config.toml
activation = "geglu"
norm_place = "pre"
weight_decay = 0.02
warmup_steps = 200
batch_tokens = [65536, 131072, 196608]
doc_mask = false
train_tokens = 723000000
MLP neurons of a small language model. Each row is named by its layer, matrix (gate and up: input weights) and neuron, and shows model dimensions 128-255. Each number is 500 + 50 x the weight over its row's rms, rounded and kept within 0 to 999. Numbers have three digits each. A neuron's up and down rows have the sign that makes its largest values positive.
Before each neuron's rows, "fires on" lists the tokens most often at its 100 highest values on Wikipedia text that the model never trained on. A number after a token or word is its count.

fires on: "ies" 29, "ations" 11, "ters" 10, "ts" 10, "ates" 9, "ines" 8
L7.gate464:431507508464506442578540550579500436518465576574469490492483489518549514482440529474530460526572567599471518493582512504480486518538490483464466488513488605493517455604425545550462457512441529427497554471522444488561384494515581553539445649491515481559407516652465609389505563498526527541603470485490528440519481514543454458464512444498510489569581471468504492645523524449472464486462
L7.up464:547541478488492479525466505579500508491591506477495559498539460570563437384545511437557513425561615500463482430561512479499531534522587466602421534494458485495519500475535464529444533498492458622517469457451562523491523551465529545439400526462516502478515570546499592407510459511514476429555498419434505582564484493470501425436552507552497464537501553626437464496543491487526546505435

fires on: "at" 46, "cl" 9, "m" 6, " Cl" 6, "l" 6, "hn" 5
L11.gate464:445439531480383385572506487511532443491496583509459522458640454542471438525503496567467493473496464535413521525488499428474564483452523537430509490538494435538496521398513514581469597481515528547520648441466493422489505518589495546469578604471388458433492492481513412446520499459583460473482482598457421509463498490558594494433455421587513506498561417507492481527538487444423532450536
L11.up464:512565523515493518586592474577526389538501469508555598586480515525484526672449483588531495529457567526453463477482476533578476500450515434514519476543454520421539486502563490514428549528483579566390563584526503498453482545490430526445520512445511509558448523441480447467494567562536547451479499479455485558417465435445472528481611515542602489480455546611482499449445478503562436540517

fires on: "it" 29, "op" 15, "at" 10, "ed" 8, "f" 7
L9.gate693:487533474520599547438535538469468542451431387512534503541496558482526470444510477475438557551516527541465500531559575607461442461472598451430535479595542439489500569562456438584542371554524465578491467462552485461483526507558485444518590515509568425405431467566506483562524527595471449511530535548544495440476541592491489612487515440539499477510497521403499546544572474516533516486581
L9.up693:544467408538496481481491562549515487596498506512539471525524543527588573524402445445534493480421467471444484512553462473461511597445516576495533472540521489474533486528510531466464522492482477400542568451590568442522502517521427543483504393527540493565483525493528548487459507498473497573449416438591518423626510594528436508510543477500551536498492469552485472593528551611511576472523

fires on: "t" 37, "S" 25, "h" 6, "." 5
L5.gate504:465522506512465513440486458402485416525460468503554471461506487673361477407497470495423547526510519529448523591598515425532499527455466506540461584536507510514459453521436472540439505494540532477441497445487527486505477483412461472482580444526538578576475604518490454464542557508467571478590429560513491483490532586582513432496468486475466536411522385370472530531538571572502498459483
L5.up504:448477451452479499538574471453493581467607489586465499495513493465487495486551509515489477482407488483541518483534381454554566406486553474385513444543504496541490479455526470438501458477488565481450552420495463474489496512548471471453501506459538507391445492457537483536414461483493477496527569482521508539595507423481470501496595432496437508494502513575484521497537460404524592520437

fires on: " are" 31, " were" 24, " was" 19, " (" 15, " is" 7
L3.gate465:514509533528487462520600527426541525479399445460526524626440438541503633512455515558530446485596536424520495550491582506534477466536514486468455572445508535585541425511488533474532457486488493523422527467536491490464439559493469535490509474509455508526535490464541386485415627560566519499527458475511457485550468523595458450548478539397537512482513441349438417476561450562507563482508
L3.up465:542507608581459500560590461398553580487550434463477441580501420454436514526491592497603474458569409468549536547484504567482556545485463533562470469532503519559484552549526421551552499464434515504455512542521431565475470577500475495501540517488528451447467502535516448476459588560349536603537444455529502546560404518548466472471412525486518497549547461369507422414441503491456472474407

fires on: "s" 29, "es" 12, "ents" 8, "ts" 8, "ers" 7, "ations" 6
L11.gate677:532491474468591565472497460501534508489437559457501579512663537598506520475432450491406500409476540502535525522575480564446507412513490538545471535439521559596576486544431558471423537411452494536630487473462492436478384429503495500459449566445517426534497452591424565461530493553467484493511516528507525525467511506508431369506592406500578463472495452574550470524469519459468445454420
L11.up677:484566485468560483531407509474527463589422640446549531447566447531520505468469461511515538449601505503426469470523475476537432513547535496486518594534499475576467446535524453467424544530583504397436601519415556502440459537473571470485510588557451543460567535549496511336540499519551475468564461508599549543451499500510457385456548460493521421504493446574437535558412494481503441522561

fires on: " in" 26, " In" 18, "im" 12, "it" 10, " the" 6, "du" 5
L11.gate576:435447493505499560411425528599543460442418498483475520427436529519565517538491420529535519464494500546424450586452471564592466527495475423455453447527558465424538542494515416565561441521491522500475498494497510557559489597518469454428558515490426441531472498548456467437461527452547420529471589516538504424387561415622506550480549551501487508495469523567494456444461508382555495518529
L11.up576:427554481469531523515453495514475509468498541468461495588418562574437503441536503446475503547500534452604509536535517515545500529487565470521635521523467480535506544463476505519452519447539495601497483645538457525401400509545552465434453542460471515507493446436433482544563597388474604480496533391557447491542501550537448525491495481415507515470529433466534491457529530524536526557527

fires on: "ines" 26, "ampions" 15, "ations" 15, "ies" 14, "ames" 13, "ates" 8
L3.gate405:517385512516562562534423468499546472519432441532417555502590486537599493481488534449605498505482591500475441426501454489481481619519451509567469627511550560474566504620439447501479550455517536465564493524585499497474386491532465566503487485528453445557413536502519482410569572465494574479483514491440424541458430507472475433492544425525550510475534455523403440539480468397476500518491
L3.up405:490468499517560475531447473457491496532454450429418489518636545561598564403509538466514469589438593562516500508497409446458517561552459414578519503537438575448497517608523398464512492562491568509544461554484514520480368554544550568398491527526456459507494474506448429361506551450482581411535496449479443504411539559436488460481514543523544468500534554523434533474437517509512462482464

fires on: " off" 52, " out" 32, " In" 10
L3.gate534:465476640500557523531552503434433555542473504566490531451515493476488561499551524550373523579511450457453499548584573448488560553462559507531481560487517522411455480523446561513431462505525469477495414442482552563591492599437466524537470388610478460550475535507477617543635457517609445490569419466523555641500457512480540482503535489495530501516414470418474523594543547417474524528506
L3.up534:522534564461435525551484516487527509477435526450405536493562505446499457564494534454464630663508463553525519587576469479553496492491429533540480611515489544504428586585467549546474441470498448465582516405470492490541429563494553457521552501533449482478516499504457466506482502518551465495517451504455417473584449503544546480464494526557492525530430432525404559519557506423507501403448

fires on: " of" 43, " in" 16, " after" 10, " by" 7, "out" 6, "ly" 5
L11.gate314:473477487555610520507456517536457385451517546536486550461493660543496500557453475463519585514456510500486577430543461500582462531536477471507453501466502556489486531468607520458505534473525502560477486491441520541490443532518539408446515564520538397549503466391579455568531528479604434551492530598567472534494506427536481468402510432444467500432526501377531462571570549495650513550539
L11.up314:463479551499579535574490493623512438489572506538499570426473480492570463450472548555531475468589478453379520474471592532508520549550462552522497471421492492474491469522496549428580488489479522460506487485483515473455454541457470401518508445528404495483521458473451519558477489482505452473480531552497472475502502518497438567469595459517600540533482494466443437578644546446541531553477

fires on: " is" 42, " a" 25, " and" 8, " be" 7, " was" 5, "a" 5
L11.gate436:462550565554422448561537547440552546464543444441499491496541436536589501524456367503529537544536512493554447515506615593514428452457498435457525559426591519433491566450508520513434457579477567453529497522523537419473485500441490512435380470444562423483471550542473513524494515558478495505560468463541429504434521409472550619494496555476530444473447467434486558529518479539507498510495
L11.up436:510515575400469558488578497474531494429486481466528499527508478558499543542504541545529437487554449376487500381546520604577533514520491515534513481503469478500456482485466456542518561433546551487500505574565505488592501464578544506509572499534498544471550542521490458425493458526464591527491468406527403506626502532497519567520467480505529460422499590495563584507512521578553438500391

fires on: "o" 13, " a" 12, " to" 11, "ate" 8, "ear" 8, " by" 7
L10.gate196:498484508476528541515440486485460516496551504572538479485462535456514548500483451474404502474489473448476457477550451403431556515433504499517551489451513483456470504569544481537486552472549465443527558506529535580446448407479497476405492488537543506405447473454455549584469482459474494544390492530515505523506436464439431520385490498499506563608546470624449499484465510505529626501552
L10.up196:514501532423528483580522368474509449501435450476510556450507501481482440460440534380530554424570537499506466461533528454459556538497556456449426478579455440551506515448564486571430573589456570513451493597477457502394464584384465491489536447520500456443449491604477542509491527475455466590595560490393456435495571577542474515400492478509506537532449467455466582446486454501390482458518

fires on: "re" 14, "is" 14, "air" 12, "ey" 9, "am" 8, " who" 6
L7.gate470:532570510505565526553540479478531520507415437599539470605519500537452493500611459547513491462627456478502538569503474477535502452425515506543501517632513600487530443559548587464503469507517517547462490502486462481476450409408497556520525495441473516507553382500482404483521534531480535450502476511525470481377507564535542459509477487515487546483511571542479434488536525481562471524532
L7.up470:457429458522485544534468538434523518568419478532417533561535525518443490591543555454467525569581413453491483520550416508478494443412542454477473503551462465440505549624493591531521557483625609484453494459516551465395459437563488494475531498418428444469477436525516524439457422473563542537518485450547546493437411579498494500518544537546501465459523571506451479475481440470490380485501

fires on: "ag" 27, "f" 10, "ra" 8, "rom" 5, "l" 5, "ed" 4
L11.gate472:434494433466565497479439595515497546501556442441554487534536508538465568486456474489567541442510532498533559564550545448416478464515565483392509542446579453551492433518430508494495539474434513485469484443496522496440437520526517418495511459480563474549505487613573552532442487570487489502554522520444454537526425490592564559404516494552502496589431372487472528505609554512592524489444
L11.up472:601560524454448479507435469476559476462473464450567455524392491454488570585342507454538395557510522535454479416556477462568496551491561569461583442572575504553515445459433385466450487519509490415524481472472546508471413527537514501574421539398444578554470507497495485567494526487496502446507454521476459527640478546540505581497553449519507445542503530542524527470482506475477544485533

fires on: "m" 43, "ast" 14, "it" 7, "as" 7, "outh" 5, "im" 4
L7.gate299:482434480520566499496501536566429470510508603499466521475533599518490522534502417475420536377490462497485549470501556448551465474518517464467518497486451560454423519527477443518466430376460493475550388516506547418548595501455529458486546573491419491523472546498429504402491503524565482486466560514495470434456557456474516489366455485502482507430456526475454521510467464547583487520533
L7.up299:495518464474527525438518433495535512521513535535478507509585433641469497479545535464478422459529520409410520490429515585644454577442648441507488528502563429447494503456493531480429520427504544579489467525454496472447558562467482563495463544487582603450646468524463487516511476514514526563480493439469579403492366442534546547562485494517561505525544507497541475572481544532612561512486

fires on: " M" 79, "^" 13, "M" 8
L2.gate426:523539552499520368583562477577609526454519572495582497585425494475617507474466470571515440532433458529527475510533518499457454451352515511638499476453538465430476532507435490410500571473496574474425479495444572488534450453472443468520513492619482624580494437601550539524430476548496515557561535568509528534402485473517513433560537480448557471486501561419545421452480510492439503503493
L2.up426:497612474473486409530528490525482557515533465500445509489513464498493470471515439545525498452593485588472519499532460564531490395506503528495502574455462518472505578552513561431473525515565467561459447531394539497513472563412471529478551464527453557575515474659595503448475440460536538493510494456434439507479511511506414402450488509499453535492554472476449560510481516446514558463516

fires on: "urn" 49, " ret" 21, "es" 14, " /" 12
L2.gate114:514469474562547516633357456470466483496423494538546612526672556547487525459458558497546479396520465581417583553454574507457488420486530473447481440565475416453541547465461501494579526492521526467482511588516465481497423404524541535597471449591525494434482464532523469553470404556453529534569584562520582493520633437552484488468531539525500453501500510500436451464501438481527465542541
L2.up114:493573485507514584396512493490520481495442464555486543478439547409522575496504507594471449497466536528461463490440498484504437597386527527533505470476507508582460397459533472352471529510483449463453535364556527524590561489566503470509527451450480373498504380533495542453519507493470483541523428461432469513480495497468486525475549500602539475572585470522362430515558570546477489554465

fires on: " of" 30, "ilm" 10, "ly" 10, "ical" 9, " des" 9, " for" 6
L6.gate0:511442523565530412579508487476582476493500491497482597465579549538465569575423515533504542462554539548502573454499525457551471550593542504570425492492496611545530521419567461490500565451605411473483539474506490473505391555491557469499523477539522532609485472423540524475497569481525508509422513625546511552550527533482418455491488464462513517545484523483439414481471556538523492446508
L6.up0:507488481509527416465509522420563523471586537487554476512521576558527479526484488556560449489491555437523514515511582499557536467561436486543442462571496442441524394480585502478570489555695444539385451552492537561527429525519637420508517484494499490500507452421547454392425544528558518477559528626488442531658484547489433577553495501437469497604517568602538428512547542470462490495457

fires on: " M" 91, "M" 4
L5.gate428:520502530447559434537557521471477461550368551517530540500501480480523512537449498564620447542482527564511464485560525395473434503365530480585413565483518510496448479505400532480444487468438556524422531506550554449449476472571525540517476451466343624543469541533412576529464388463473462495461477484573467378505537468514493454531459488588550454534504483457488452456489560451483388521491
L5.up428:431502400520489428611493474489459529497469446535478517436379486417589426383496490591558392461511442552432525483549451518461500524456535511552478561453551494439432459468400531463544557499401549500436477498469444477452390546563579420505531467532460564450423548566476506454538520544530495543487480413536473450414471444514474511457482512492504545466625509525494519464486598477476396457575

fires on: "In" 70, " In" 29
L2.gate503:522558578462513602537515469517464500618456509506542426447436477565547499572555482580448454513417397520496538497471520557522516484473539437477499530563461528467482547491457531576540430376471512419481548531524553537541455534495468521533464524460443471502494522560401600519563520487500501557460452464466419471437536570504598528492553470519568486464580503514470505493630587495468486490486
L2.up503:494485515452531529487534484541468492530529509455589476547474558500532456553592447620432538530414438498490461541532513508530518419528506411514527526537444461491451544480409546609459411426544492513421491513462496501507480553549564512520570492460444572445446477530439506610502539494521462565437458484553469448448575591461574480484439581489565515494447428542505509496593527530440513477411

fires on: " G" 87, " g" 9
L11.gate416:466519485425498529482528422464428543497546556436544507498571553487480544515601602559403493476477508480511580529516465379495598511452490405501575530599463543437573426590453472582462468459437544477576513525547485527503520535581480533469507525500525515443579496434469483482489491484578439470544432510459518418551529500441542532477542549529508467465481496590408474469511472476590477561542
L11.up416:464453607504565455571480518568511513566533532458565605488542403551436460443567472487575453579496536490526521474524548566455530537445486535536461502469445533521471439502398533574530583507591483526392553423510458450520511463477625379509526511555560504532594440463522370424467534493469490507484514578564494427488478411534519364523471550417508512502532563435500568449464513451553590488523